MLP neurons of a small language model. Each row is named by its layer, matrix (down: output weights) and neuron, and shows model dimensions 32-127. Each number is 50 + 10 x the weight over its row's rms, rounded and kept within 0 to 99.
A block is one neuron, or neurons of one layer that tend to fire together. After each block is what it responds to, as a language model described it from the Wikipedia text at the highest values.

L2.down5:45 53 72 52 51 44 48 25 53 56 52 29 53 37 47 56 48 67 50 60 51 70 60 54 48 55 55 38 42 32 37 53 65 66 46 60 43 56 47 34 39 41 60 45 62 64 38 42 57 55 58 50 39 48 61 60 38 47 39 36 44 54 51 74 59 40 29 58 55 51 64 59 36 56 53 48 51 52 58 57 50 40 54 56 42 63 54 40 25 63 34 42 57 47 64 52
L2.down72:68 46 53 42 51 45 53 72 48 43 48 49 48 41 83 48 53 54 55 30 51 35 41 42 55 51 58 49 61 44 41 52 51 53 74 70 49 59 39 79 64 47 44 55 47 56 70 40 43 55 43 35 53 61 38 51 40 61 55 46 39 71 62 55 38 50 41 45 43 51 55 38 36 58 63 42 38 66 48 50 34 67 27 46 51 49 62 66 58 38 45 40 37 55 59 49
L2.down82:59 34 31 47 60 52 44 51 66 61 45 42 51 44 54 65 67 53 39 44 45 57 63 52 61 54 31 49 40 57 46 46 49 67 41 39 43 68 57 61 47 34 52 61 45 60 53 46 59 43 47 64 61 53 47 41 44 51 56 55 60 54 54 41 47 57 55 56 46 40 63 52 61 65 45 40 26 45 72 38 55 53 55 35 35 54 59 62 57 43 58 69 57 45 65 34
L2.down85:34 48 53 37 45 40 40 58 57 47 41 59 56 34 27 51 47 52 57 41 44 38 53 28 46 44 42 45 61 45 55 58 46 50 47 52 54 35 36 50 49 63 52 53 37 31 63 47 51 61 54 49 52 52 55 40 73 47 28 65 35 49 59 50 38 61 70 70 52 55 47 44 34 42 53 52 44 48 67 71 44 52 51 50 56 38 63 65 39 43 69 42 24 55 56 51
L2.down92:58 49 45 58 59 42 41 41 58 50 67 64 53 40 56 66 70 35 45 54 49 52 45 44 64 46 40 46 58 65 38 57 54 43 62 52 37 50 57 51 52 57 67 25 50 50 59 54 67 26 57 38 57 53 45 53 63 49 52 61 57 39 56 50 58 38 63 52 61 40 50 38 48 49 41 50 57 51 60 59 46 62 46 59 51 54 42 41 55 54 65 54 36 40 51 48
L2.down110:39 38 38 39 47 57 48 39 48 39 49 51 49 51 50 69 48 51 57 35 42 59 64 60 44 44 51 57 50 54 58 52 59 69 61 47 46 55 59 69 58 57 57 50 34 57 36 53 51 61 51 52 37 65 37 43 54 62 58 49 58 52 47 53 52 57 39 45 62 52 51 49 48 41 45 62 54 43 64 44 44 41 46 45 56 36 58 61 53 61 57 49 49 61 36 45
L2.down117:51 42 50 60 64 45 40 59 60 68 59 44 41 48 44 34 31 44 46 74 56 45 55 47 29 48 47 60 34 42 68 58 45 53 39 55 43 44 36 46 35 56 43 52 57 37 29 48 46 44 60 32 59 46 37 42 51 60 42 40 61 60 49 48 50 43 52 59 67 49 41 52 53 63 55 51 60 47 58 35 55 42 67 67 53 56 55 58 56 57 64 48 64 58 57 70
L2.down311:56 68 40 31 33 33 51 50 52 46 36 67 44 63 46 57 37 38 55 46 49 58 48 51 59 46 58 48 42 47 38 70 48 55 36 43 61 59 38 55 47 49 46 57 38 44 33 47 50 59 73 54 67 46 63 70 57 38 46 52 35 49 63 53 59 57 44 55 61 63 48 43 41 42 45 55 62 58 52 35 36 42 54 41 52 53 53 60 26 44 33 66 63 44 53 51
L2.down345:55 50 36 37 58 37 56 62 46 44 56 65 46 57 44 44 57 52 50 48 69 35 45 48 38 38 42 44 29 26 62 53 40 51 69 40 65 45 23 58 68 57 51 58 48 68 59 73 53 60 40 57 43 74 46 54 53 61 62 61 55 45 50 43 46 53 62 37 53 47 56 33 48 47 54 41 58 66 53 35 49 69 39 48 64 35 50 55 61 69 34 34 53 41 43 56
L2.down353:51 48 64 35 50 49 51 37 59 51 47 63 55 37 69 44 34 53 37 58 63 65 50 49 49 54 35 59 67 29 56 58 67 41 49 36 56 58 56 71 46 45 66 33 65 49 51 50 59 35 55 52 54 47 53 71 39 59 42 55 39 65 39 58 31 48 35 64 48 52 57 63 42 56 58 44 62 58 58 59 51 42 63 55 47 38 53 49 32 37 53 42 54 66 37 57
L2.down381:44 51 73 68 42 53 36 48 45 63 33 40 43 51 67 48 34 46 52 55 52 54 65 41 61 42 30 55 42 67 50 59 36 79 45 64 51 40 67 44 51 43 57 49 50 47 54 45 58 37 36 37 58 53 45 47 60 57 53 52 58 54 48 34 34 42 61 58 60 66 70 38 62 55 40 54 48 62 45 50 49 49 44 63 39 29 43 57 48 30 41 53 42 53 44 48
L2.down483:46 57 53 45 28 56 55 42 61 47 47 52 57 46 46 46 41 40 61 57 53 40 47 46 49 52 64 37 36 62 49 40 62 48 51 62 55 48 47 39 48 54 50 39 46 49 43 39 67 35 61 36 64 43 52 55 58 60 63 68 49 56 52 41 53 45 54 50 43 65 58 56 52 64 32 47 40 54 57 54 63 53 48 47 36 44 54 48 33 46 30 50 60 44 57 40
L2.down511:31 51 52 33 39 39 34 30 73 46 44 54 31 30 63 48 47 57 49 48 48 46 36 74 51 49 49 40 52 42 52 56 32 48 44 52 46 33 51 62 44 49 52 62 41 42 43 55 35 51 34 39 69 27 53 68 61 50 38 56 48 64 61 60 39 42 49 55 43 47 51 58 37 59 48 47 53 53 64 61 54 57 53 39 40 57 52 39 33 42 40 58 32 57 46 52
L2.down578:44 44 56 54 69 61 57 34 49 65 59 61 60 47 58 58 45 33 36 49 53 42 68 47 68 53 47 29 52 61 40 59 29 54 57 44 56 58 55 41 52 55 43 58 67 61 49 55 68 42 58 53 41 44 60 48 58 51 33 51 59 66 48 62 42 46 55 51 51 43 47 52 49 53 45 47 38 56 52 50 44 46 46 40 47 43 57 60 49 46 57 57 47 47 62 46
L2.down692:48 32 68 45 43 47 45 59 50 46 33 77 44 39 41 33 42 60 66 53 44 45 37 57 35 56 53 46 59 45 41 62 54 62 41 58 58 43 48 60 62 41 40 65 51 57 52 41 62 40 62 32 36 65 47 51 29 49 27 47 46 29 33 52 49 57 52 42 46 43 40 63 60 55 52 51 45 55 52 43 47 38 45 59 49 31 58 52 48 29 38 49 50 40 45 60
L2.down706:51 45 42 43 73 64 45 44 33 43 46 42 38 47 32 53 41 55 52 55 46 59 56 61 65 49 40 57 66 66 53 47 77 51 58 66 32 64 44 46 41 60 53 42 43 45 48 52 58 43 51 44 60 50 62 44 53 48 46 70 55 48 41 58 53 42 42 45 54 47 30 51 39 31 46 68 58 47 45 56 40 51 45 53 60 42 67 50 40 53 44 63 34 54 37 49
Digits and hyphens near the end of long identifier strings such as ISBNs, gene IDs and year ranges, plus the "well" in "as well as".

L5.down111:45 68 62 61 49 51 45 54 63 54 55 51 56 44 43 51 54 42 62 52 52 71 42 31 42 43 54 45 46 67 57 56 68 40 53 41 33 54 62 49 40 44 54 44 76 46 32 48 49 69 66 33 45 70 57 57 58 53 49 60 53 46 37 64 65 64 49 50 54 51 35 68 54 40 57 65 54 49 30 52 55 55 65 57 41 54 63 51 56 46 48 54 51 34 51 45
L5.down287:56 58 38 55 43 46 45 66 43 50 67 59 63 48 59 43 46 63 44 48 65 43 53 46 58 60 48 44 51 40 59 36 43 38 45 41 57 45 50 61 52 45 45 64 68 73 50 46 52 44 54 50 58 55 44 43 49 61 38 42 50 44 43 63 47 28 55 44 33 37 55 52 31 57 29 57 58 52 48 37 54 47 40 58 48 56 47 62 53 65 41 44 53 63 45 57
L5.down522:65 48 69 57 73 49 53 45 44 46 52 37 59 56 47 62 51 52 43 37 70 54 40 58 31 52 43 49 53 48 51 39 64 51 17 64 34 34 47 48 65 41 60 57 46 42 52 63 45 46 65 39 43 62 64 42 48 49 41 40 46 42 58 39 47 55 30 35 51 56 35 64 43 66 36 54 43 36 45 48 57 52 50 54 50 51 49 38 63 46 35 47 47 55 62 54
L5.down653:36 66 53 53 51 56 57 44 66 38 43 38 49 51 50 59 34 42 41 49 55 38 72 51 61 52 41 45 35 42 52 69 50 54 40 43 53 51 38 55 50 58 67 60 32 48 32 40 56 50 41 59 58 57 51 39 39 68 55 73 67 50 28 27 48 41 42 36 44 59 46 51 63 46 38 58 57 47 61 41 58 63 61 53 49 67 47 58 38 48 43 39 50 59 49 45
Middle subword pieces of words split after a prefix such as con-, re-, or in-, e.g. con-tro-versy, re-com-binant, in-tro-ducing; occasionally a newline after a heading.

L2.down101:59 32 57 62 29 29 72 73 50 50 59 53 63 32 54 45 61 51 45 39 55 56 60 50 54 46 59 52 52 39 50 44 46 32 59 52 65 55 53 50 49 51 37 53 49 33 57 54 47 45 29 48 52 38 65 41 55 45 44 74 54 47 41 36 46 66 57 53 56 54 55 54 55 55 54 42 50 67 44 35 37 42 43 49 66 42 56 59 44 53 43 44 48 53 45 51
L2.down111:40 47 42 65 66 49 35 52 57 31 52 69 47 66 38 48 41 58 50 37 55 42 45 49 38 48 47 48 54 46 27 58 53 64 63 36 34 42 55 34 55 39 41 44 59 66 36 41 69 50 42 46 46 55 50 49 52 50 42 32 52 43 51 39 54 56 75 50 35 48 57 47 44 39 48 42 37 46 58 48 59 59 42 54 67 44 58 42 40 69 59 53 51 42 49 54
L2.down173:38 51 39 40 44 52 61 69 47 47 55 41 51 44 46 62 50 46 56 46 47 50 41 49 63 64 34 54 43 72 45 47 47 56 72 51 43 51 49 64 49 62 57 50 58 47 47 46 75 32 58 58 46 40 55 57 69 52 43 54 56 31 46 67 32 57 54 55 39 45 47 59 52 43 44 53 58 45 59 57 51 45 44 61 58 42 44 51 38 83 50 51 65 50 74 43
L2.down189:43 60 50 43 60 56 58 60 54 55 22 37 71 40 58 65 49 51 53 33 48 53 46 66 57 58 55 48 55 45 56 52 57 43 47 57 39 54 21 61 66 45 68 46 60 59 47 56 35 59 50 55 61 52 44 54 39 61 59 48 50 46 44 56 65 31 57 45 46 45 53 62 53 43 63 49 43 42 40 60 27 47 46 48 56 69 56 66 33 52 42 55 46 57 36 49
L2.down199:42 40 62 60 51 54 44 55 41 84 42 59 47 54 45 37 45 51 58 37 48 46 62 54 52 69 40 60 47 65 41 45 46 41 49 63 46 41 39 47 59 50 52 36 52 45 65 35 56 60 36 54 51 65 57 51 54 45 50 44 37 46 60 59 48 58 59 58 52 42 58 46 41 56 39 68 43 64 42 63 48 50 53 35 41 38 61 59 36 52 46 61 59 68 59 66
L2.down201:43 55 50 50 58 43 37 36 52 55 62 45 62 47 29 44 46 44 52 54 63 40 45 49 36 52 47 67 45 56 49 44 32 62 65 38 31 60 30 34 49 73 41 69 42 48 44 48 49 57 50 42 51 54 44 47 42 61 64 44 45 37 49 41 50 57 48 43 53 56 64 54 54 61 41 55 55 60 31 54 51 66 49 62 59 44 35 42 39 53 55 51 56 39 49 58
L2.down202:49 33 54 42 49 56 40 50 71 45 44 43 52 36 58 52 49 41 52 49 43 51 40 48 53 39 54 36 56 49 61 40 54 42 49 64 55 42 71 42 78 40 63 45 68 43 66 35 43 56 36 45 51 61 47 43 41 45 61 39 51 56 42 45 37 55 40 50 43 61 22 49 60 37 42 63 51 40 30 61 42 54 51 45 36 33 65 27 48 41 42 57 46 80 42 48
L2.down245:56 40 51 55 46 69 56 30 37 58 44 29 34 45 52 58 61 39 57 40 51 45 49 40 41 62 47 40 72 45 55 64 44 73 63 37 64 58 47 43 62 67 59 43 46 59 53 40 44 27 44 45 49 57 69 65 52 46 40 60 55 58 41 49 43 38 48 57 52 63 65 45 43 48 42 50 58 43 50 41 53 59 54 64 48 51 71 75 52 44 65 47 59 42 39 65
L2.down258:59 52 48 74 57 70 56 43 68 59 53 56 41 48 39 42 61 52 48 49 59 34 48 51 56 38 39 53 42 59 42 38 56 29 53 58 45 50 55 39 44 59 56 44 61 30 52 41 45 72 45 56 53 72 38 43 48 56 52 50 53 52 41 49 42 58 52 32 59 58 48 63 67 35 51 54 50 41 59 35 44 42 44 68 47 64 40 44 52 34 57 51 64 60 54 51
L2.down465:42 51 39 31 45 32 48 64 63 59 57 43 50 62 48 45 41 46 49 36 40 39 55 43 56 54 33 44 44 49 84 42 48 72 50 37 56 61 44 52 58 47 53 57 57 51 50 33 58 61 35 51 34 56 56 52 37 48 63 55 58 55 45 53 50 31 49 60 54 44 48 62 33 52 62 50 58 53 38 48 64 56 58 43 40 30 42 50 43 49 44 35 55 42 58 51
L2.down499:45 66 53 55 65 64 50 57 24 44 47 57 33 60 54 61 40 53 33 41 69 51 61 42 52 35 44 66 59 45 59 48 50 54 52 44 40 61 63 36 60 49 61 60 47 47 51 57 54 51 66 45 58 61 53 34 54 56 43 53 53 56 62 46 59 52 72 56 25 51 54 55 73 58 45 33 65 47 42 60 61 46 59 45 61 34 60 51 56 25 44 46 50 21 41 54
L2.down521:69 54 54 54 51 50 41 58 53 44 33 40 52 56 64 46 46 42 51 56 56 54 58 62 68 37 53 48 37 54 56 52 28 41 34 50 40 39 53 53 60 52 60 70 73 48 66 50 27 71 50 32 50 39 42 44 60 49 43 31 41 51 38 54 57 75 55 59 41 64 46 41 54 46 67 48 34 49 47 42 60 51 40 50 48 49 54 42 55 51 54 49 42 46 43 52
L2.down538:50 50 41 46 50 35 51 56 62 52 44 51 44 49 57 58 43 47 38 26 62 54 49 49 68 52 62 48 45 31 37 47 69 66 53 49 43 32 46 62 66 48 71 43 35 50 53 54 61 57 48 53 67 48 47 44 44 47 48 41 57 44 39 44 63 38 49 50 63 54 43 59 57 38 37 50 46 46 32 46 57 61 49 60 64 35 54 43 50 46 47 45 68 33 57 86
L2.down716:54 40 47 59 54 44 38 50 55 55 37 49 55 35 49 31 49 55 36 43 27 71 56 62 47 41 49 48 52 42 55 31 69 49 44 58 46 64 40 50 54 55 59 49 45 62 74 63 53 37 33 70 49 49 57 33 52 52 53 56 42 43 62 49 45 58 56 50 44 42 48 62 60 35 58 58 43 40 24 50 54 50 50 58 58 52 34 30 55 57 75 50 57 65 44 33
L2.down728:49 36 56 48 51 59 67 70 47 72 41 41 55 54 51 61 62 26 60 61 54 60 52 47 47 61 53 41 54 59 67 39 38 57 27 42 46 41 41 59 50 46 49 51 58 62 48 50 25 53 59 50 42 23 55 40 43 44 63 66 50 48 40 51 50 40 72 56 57 46 45 50 50 45 49 42 54 50 45 66 38 52 43 37 71 63 48 74 58 58 47 50 67 46 47 46
L2.down766:69 51 66 41 39 52 46 51 55 60 48 62 54 32 42 50 65 48 35 33 28 51 29 51 22 55 51 62 32 42 61 53 66 48 53 63 46 44 36 47 51 40 56 42 44 47 52 59 47 44 51 58 58 57 42 48 52 58 36 71 59 50 62 71 58 61 37 53 59 69 56 49 47 66 30 65 62 36 51 68 46 68 30 62 40 54 51 49 44 50 42 65 41 57 58 45
Word-final pieces that finish a word already begun, above all the -n of demonyms (Kenya-n, Colombia-n, Romania-n), plus endings like -ent, -int, -man.

L2.down39:40 59 45 51 60 43 59 57 52 72 59 38 26 65 45 52 43 53 37 61 66 63 33 52 44 50 29 54 43 55 65 44 45 46 52 45 43 52 60 56 64 63 34 44 42 47 40 56 44 44 33 62 36 30 28 55 54 60 55 45 56 49 39 41 48 50 47 42 36 41 40 45 60 39 51 43 49 66 38 47 52 57 64 32 47 53 55 58 42 70 43 38 48 44 36 50
L2.down68:58 52 55 58 54 53 45 41 54 58 54 64 31 32 46 59 45 55 49 57 62 39 33 39 61 23 53 69 53 38 51 56 66 46 64 37 50 42 33 46 45 47 54 59 57 53 40 52 55 56 58 59 57 40 57 71 49 59 51 41 40 58 50 53 59 40 50 32 31 30 46 45 43 48 63 42 45 58 43 47 55 61 53 77 56 33 49 44 60 52 51 53 26 33 51 53
L2.down77:61 46 53 41 35 59 62 68 63 42 55 23 29 57 57 50 51 49 61 50 50 48 42 64 46 50 67 59 28 39 49 52 40 37 43 53 56 58 50 44 64 73 34 60 43 28 60 57 50 50 29 57 52 55 60 56 64 35 61 28 57 48 58 47 40 64 57 49 51 45 53 42 47 56 46 62 37 59 76 40 45 38 49 51 36 58 51 41 40 49 46 57 65 69 59 53
L2.down108:63 46 36 27 30 49 27 44 53 56 56 55 36 51 64 48 62 41 58 40 49 50 38 62 61 61 45 26 36 66 63 54 42 50 47 45 51 42 36 52 51 45 54 35 51 63 44 46 54 73 56 47 66 37 57 50 37 43 47 39 61 67 57 71 49 53 54 63 43 57 54 42 49 35 42 62 70 38 55 54 41 60 59 42 29 53 70 42 35 50 49 48 63 35 52 58
L2.down239:65 38 46 51 48 50 44 47 55 57 34 57 52 61 48 51 54 57 69 40 41 51 45 48 42 72 53 64 52 40 56 53 55 41 64 60 21 45 44 30 47 56 65 58 39 24 64 47 33 74 48 69 67 47 49 63 44 52 51 50 40 63 37 37 47 49 61 51 65 72 33 38 50 48 42 45 45 63 63 37 55 47 37 42 46 46 55 43 47 44 54 48 51 64 55 66
L2.down243:53 55 63 58 58 61 40 41 35 54 42 45 54 49 55 62 56 51 54 65 54 35 34 47 48 40 28 48 41 49 55 56 54 50 48 43 32 53 38 50 52 55 49 50 44 43 61 63 68 61 46 60 37 47 41 40 53 50 42 47 46 53 54 30 44 29 45 43 67 62 48 44 44 59 42 52 74 37 63 44 44 54 49 62 46 51 53 54 54 63 57 53 55 56 54 57
L2.down295:42 48 44 63 29 52 62 43 43 46 55 39 51 50 52 48 48 75 58 53 54 38 40 67 48 45 45 59 40 50 50 55 34 56 62 47 37 46 59 30 48 49 51 44 51 47 30 34 57 64 53 34 52 53 54 59 25 46 55 37 65 43 63 58 62 61 52 37 41 47 39 46 31 39 62 36 46 61 58 43 62 59 50 53 41 60 68 35 29 71 61 55 58 53 57 56
L2.down307:47 45 54 46 47 58 49 52 31 28 46 59 46 41 51 44 44 55 50 51 61 32 26 72 52 48 53 69 54 40 46 38 49 48 47 41 54 41 42 46 46 59 54 31 57 58 58 53 48 50 61 43 40 49 53 60 40 50 53 33 54 59 29 40 61 63 52 64 44 37 48 41 39 73 45 60 52 66 51 38 62 46 56 42 36 55 46 40 52 47 60 40 69 52 50 41
L2.down363:46 66 35 73 50 48 66 38 45 33 48 47 58 53 56 58 26 71 57 52 63 57 66 61 50 42 55 48 60 60 38 44 50 52 55 78 33 51 57 68 43 46 64 41 47 41 54 46 65 20 38 43 65 62 46 66 59 51 40 48 55 46 61 52 50 39 41 46 43 32 53 47 57 44 31 60 46 54 45 48 22 67 61 51 42 57 49 41 42 36 56 48 40 61 35 34
L2.down471:41 50 55 50 54 58 45 48 44 50 61 63 63 46 42 52 43 59 54 44 45 55 63 41 55 55 38 41 58 60 59 45 59 56 51 44 59 49 49 60 37 66 32 56 48 53 46 56 57 76 48 75 39 57 43 46 49 53 45 59 48 48 60 56 24 56 47 43 71 39 25 51 35 60 40 49 55 54 40 46 45 59 67 65 60 48 53 70 53 44 56 45 42 63 36 38
L2.down487:59 41 57 38 31 46 38 64 46 70 43 35 35 46 58 29 34 60 59 56 53 54 43 51 63 57 55 46 45 67 70 49 58 53 39 53 57 50 51 68 44 29 53 59 46 57 38 44 59 47 66 70 49 49 54 43 69 53 59 42 37 57 59 61 62 41 27 54 70 47 52 50 53 54 43 47 50 45 40 41 48 40 64 37 50 52 68 47 38 52 64 43 53 50 56 54
L2.down489:53 65 43 53 60 64 73 53 71 51 47 68 61 38 54 46 44 58 51 39 60 32 35 55 47 52 49 60 68 51 42 44 30 42 47 50 41 41 57 48 49 49 29 35 51 50 38 45 55 51 41 39 70 49 61 48 60 53 58 38 38 34 64 38 42 42 58 48 39 61 50 59 41 54 56 27 34 66 58 43 52 54 49 54 46 48 49 62 38 48 62 36 37 49 49 53
L2.down507:63 61 42 64 47 52 63 24 57 38 57 70 54 50 51 46 21 60 64 32 65 45 44 48 49 48 37 52 57 42 45 53 43 52 54 60 43 55 33 61 35 30 51 38 45 57 61 49 40 49 43 59 56 63 40 58 57 58 32 55 56 36 64 65 49 61 43 35 49 49 40 47 51 60 51 40 62 50 61 47 55 55 44 60 42 51 71 59 51 41 69 47 46 62 55 42
L2.down545:52 57 54 68 48 46 52 58 65 43 51 58 68 51 59 41 49 60 66 53 56 41 48 47 46 41 48 29 51 70 41 51 48 59 57 59 45 43 47 65 73 35 45 57 44 37 39 54 63 46 57 45 30 42 27 49 52 43 38 68 49 40 59 46 43 61 50 60 40 56 33 43 64 45 48 37 46 63 48 64 45 35 38 59 71 51 44 49 40 41 59 49 45 52 64 51
L2.down740:62 40 44 47 46 58 53 52 49 58 31 28 49 54 64 45 63 42 60 56 58 49 41 33 52 47 54 56 45 54 53 59 63 45 67 62 45 42 36 35 55 52 50 55 75 39 64 63 46 56 45 58 51 58 73 33 64 42 44 49 41 39 29 47 50 53 35 45 40 42 47 45 53 62 32 58 36 46 47 50 42 46 35 54 60 53 40 52 56 69 52 56 61 67 81 34
L2.down751:53 60 56 47 57 33 33 42 51 41 50 38 50 42 42 68 42 58 69 38 54 38 44 52 54 47 53 42 49 43 38 70 43 58 68 58 54 49 48 59 47 51 75 52 58 45 44 53 36 57 71 22 51 32 41 58 57 36 59 59 56 53 51 59 48 54 56 46 37 62 33 54 61 55 49 46 34 49 53 62 54 53 25 62 47 60 53 35 29 52 60 56 39 48 52 62
Fires on the second word piece of a long word split after a prefix-like start such as re-, con-, co-, per-, dis-, e.g. re|leg|ated, con|sum|ed, re|habi|litation, Co|si|mo.

L9.down720:61 53 53 51 46 49 71 40 63 45 62 55 52 49 57 38 50 47 54 51 63 48 40 55 64 37 57 63 62 48 43 56 60 49 36 47 47 56 51 50 50 50 44 44 51 49 60 36 57 56 28 51 52 66 67 51 55 54 42 34 48 44 57 48 54 60 61 48 54 57 63 43 51 45 47 63 62 54 70 68 43 43 39 43 59 63 57 40 58 37 51 63 33 60 77 44
Inner fragments of words split into pieces, mostly right after an opening chunk, such as Confe-s-sions, Per-cus-sion, Cre-s-cent, rep-li-ed.

L5.down87:71 49 34 66 47 52 57 45 64 41 59 45 66 45 47 57 59 49 43 59 48 55 48 43 54 48 41 64 63 34 57 36 79 49 45 66 56 52 67 54 57 40 51 49 46 33 49 38 57 56 49 68 35 49 59 39 51 49 37 57 52 66 54 49 62 44 27 56 39 45 63 52 46 46 38 42 43 46 58 44 22 35 46 64 49 56 44 51 54 36 56 30 50 71 38 52
L5.down195:48 40 46 54 47 36 54 62 61 30 48 47 63 56 45 55 67 70 54 45 61 63 64 52 40 55 22 40 57 51 65 45 56 59 60 65 52 46 35 64 44 51 42 52 51 33 43 35 52 51 26 57 33 46 60 49 47 33 42 57 48 58 45 40 43 39 70 66 54 43 45 60 34 40 37 70 54 61 40 44 58 40 52 62 61 48 57 55 40 52 49 46 48 46 38 53
L5.down381:39 24 51 49 44 52 42 48 55 53 62 51 57 42 44 83 64 46 47 50 55 54 47 60 52 43 41 40 61 43 57 50 49 38 39 55 47 47 41 35 39 60 54 64 69 74 34 59 46 65 60 48 48 48 54 58 56 45 50 61 53 42 45 49 58 66 48 31 54 45 31 35 54 59 58 66 48 37 64 55 53 40 49 60 64 46 51 44 32 43 52 61 38 56 34 53
L5.down657:53 39 22 37 39 45 46 52 62 43 29 57 68 51 44 53 52 51 53 49 56 42 66 48 56 59 52 39 46 49 43 61 56 53 39 57 39 50 49 46 47 56 38 49 45 53 48 33 47 41 58 54 36 37 51 53 38 52 59 56 65 33 67 48 37 36 47 45 47 52 43 55 52 72 42 71 40 50 49 50 47 35 52 55 55 40 34 48 59 52 36 69 58 54 54 50
Final word pieces that turn a stem into an adjective before a noun, such as Kenya|n, Territoria|l, integrat|ive, Planet|ary, plus whole adjectives like national and Japanese.

L9.down430:70 57 36 48 62 53 52 52 63 47 37 47 38 39 25 49 46 49 72 43 47 59 62 47 56 49 48 54 70 56 45 43 62 56 50 50 49 51 49 59 57 29 42 49 62 63 54 46 54 54 65 58 52 21 36 35 46 43 45 24 61 47 43 51 44 48 62 53 40 41 65 52 50 55 52 55 59 37 36 55 51 41 51 50 49 26 53 48 34 37 53 53 45 70 53 56
Final word pieces that finish a split word, often superlatives or titles and roles, e.g. tough-est, psychiatri-st, Prom-ising, Vice Admiral.

L9.down322:48 42 52 65 51 44 36 56 43 66 27 63 72 37 50 53 44 59 59 67 64 45 48 47 58 54 36 58 28 57 36 46 41 74 54 50 28 35 43 54 47 45 26 60 43 61 34 42 39 58 45 41 48 38 55 52 44 53 49 43 56 53 51 67 38 50 46 49 52 52 46 54 57 56 66 36 52 54 36 32 36 24 54 69 42 49 63 51 54 53 46 43 50 48 64 53
Continuation tokens inside short codes, numbers and names, mostly a hyphen after one capital letter (I-10, U-shaped, B-side), plus middle digits of numbers.

L5.down98:47 47 56 52 68 34 49 52 48 49 53 50 68 39 56 66 50 56 50 29 54 57 51 63 47 35 59 38 34 51 63 65 63 56 66 33 50 57 66 58 57 33 49 53 54 66 56 50 64 61 37 39 41 57 46 46 65 30 54 55 55 50 35 37 56 60 48 65 47 44 65 51 54 50 49 52 46 54 57 69 53 63 49 52 47 30 53 46 44 56 74 50 64 56 44 46
L5.down114:62 44 27 51 62 44 47 38 57 55 46 44 58 75 50 52 46 28 41 48 50 42 50 51 61 44 52 24 36 43 29 58 44 44 63 46 47 61 63 64 29 51 43 46 53 48 67 55 52 41 40 40 49 46 58 70 48 52 61 63 50 60 66 61 51 45 45 65 45 56 62 52 53 66 44 51 41 48 43 51 39 59 52 52 37 51 49 65 28 53 43 47 35 48 57 35
L5.down242:46 42 58 57 37 38 51 42 50 53 42 38 58 58 49 42 72 31 46 53 46 58 52 42 57 35 44 37 41 46 45 53 66 68 57 44 57 66 68 47 39 37 36 48 70 48 75 59 66 43 52 47 28 43 47 54 67 42 46 51 37 43 61 39 49 48 62 60 57 35 56 53 67 29 60 48 46 54 63 47 46 39 58 53 48 33 66 59 40 46 41 47 57 38 52 50
L5.down294:43 56 60 54 54 69 54 41 55 42 51 48 56 54 50 47 65 52 48 36 47 62 62 69 47 64 63 31 51 54 40 53 59 50 51 52 31 48 54 39 59 47 47 60 56 41 59 45 51 47 60 55 26 63 46 33 31 44 63 59 52 45 49 75 47 46 46 58 58 46 60 37 46 24 64 41 44 62 36 44 54 42 45 40 40 45 45 58 58 43 52 44 62 44 64 30
Last digit of long numeric strings such as ISBN check digits, Ensembl or NRHP IDs, and table numbers or separators; occasionally word-pieces after a split capital ("In|iti", "A|ero").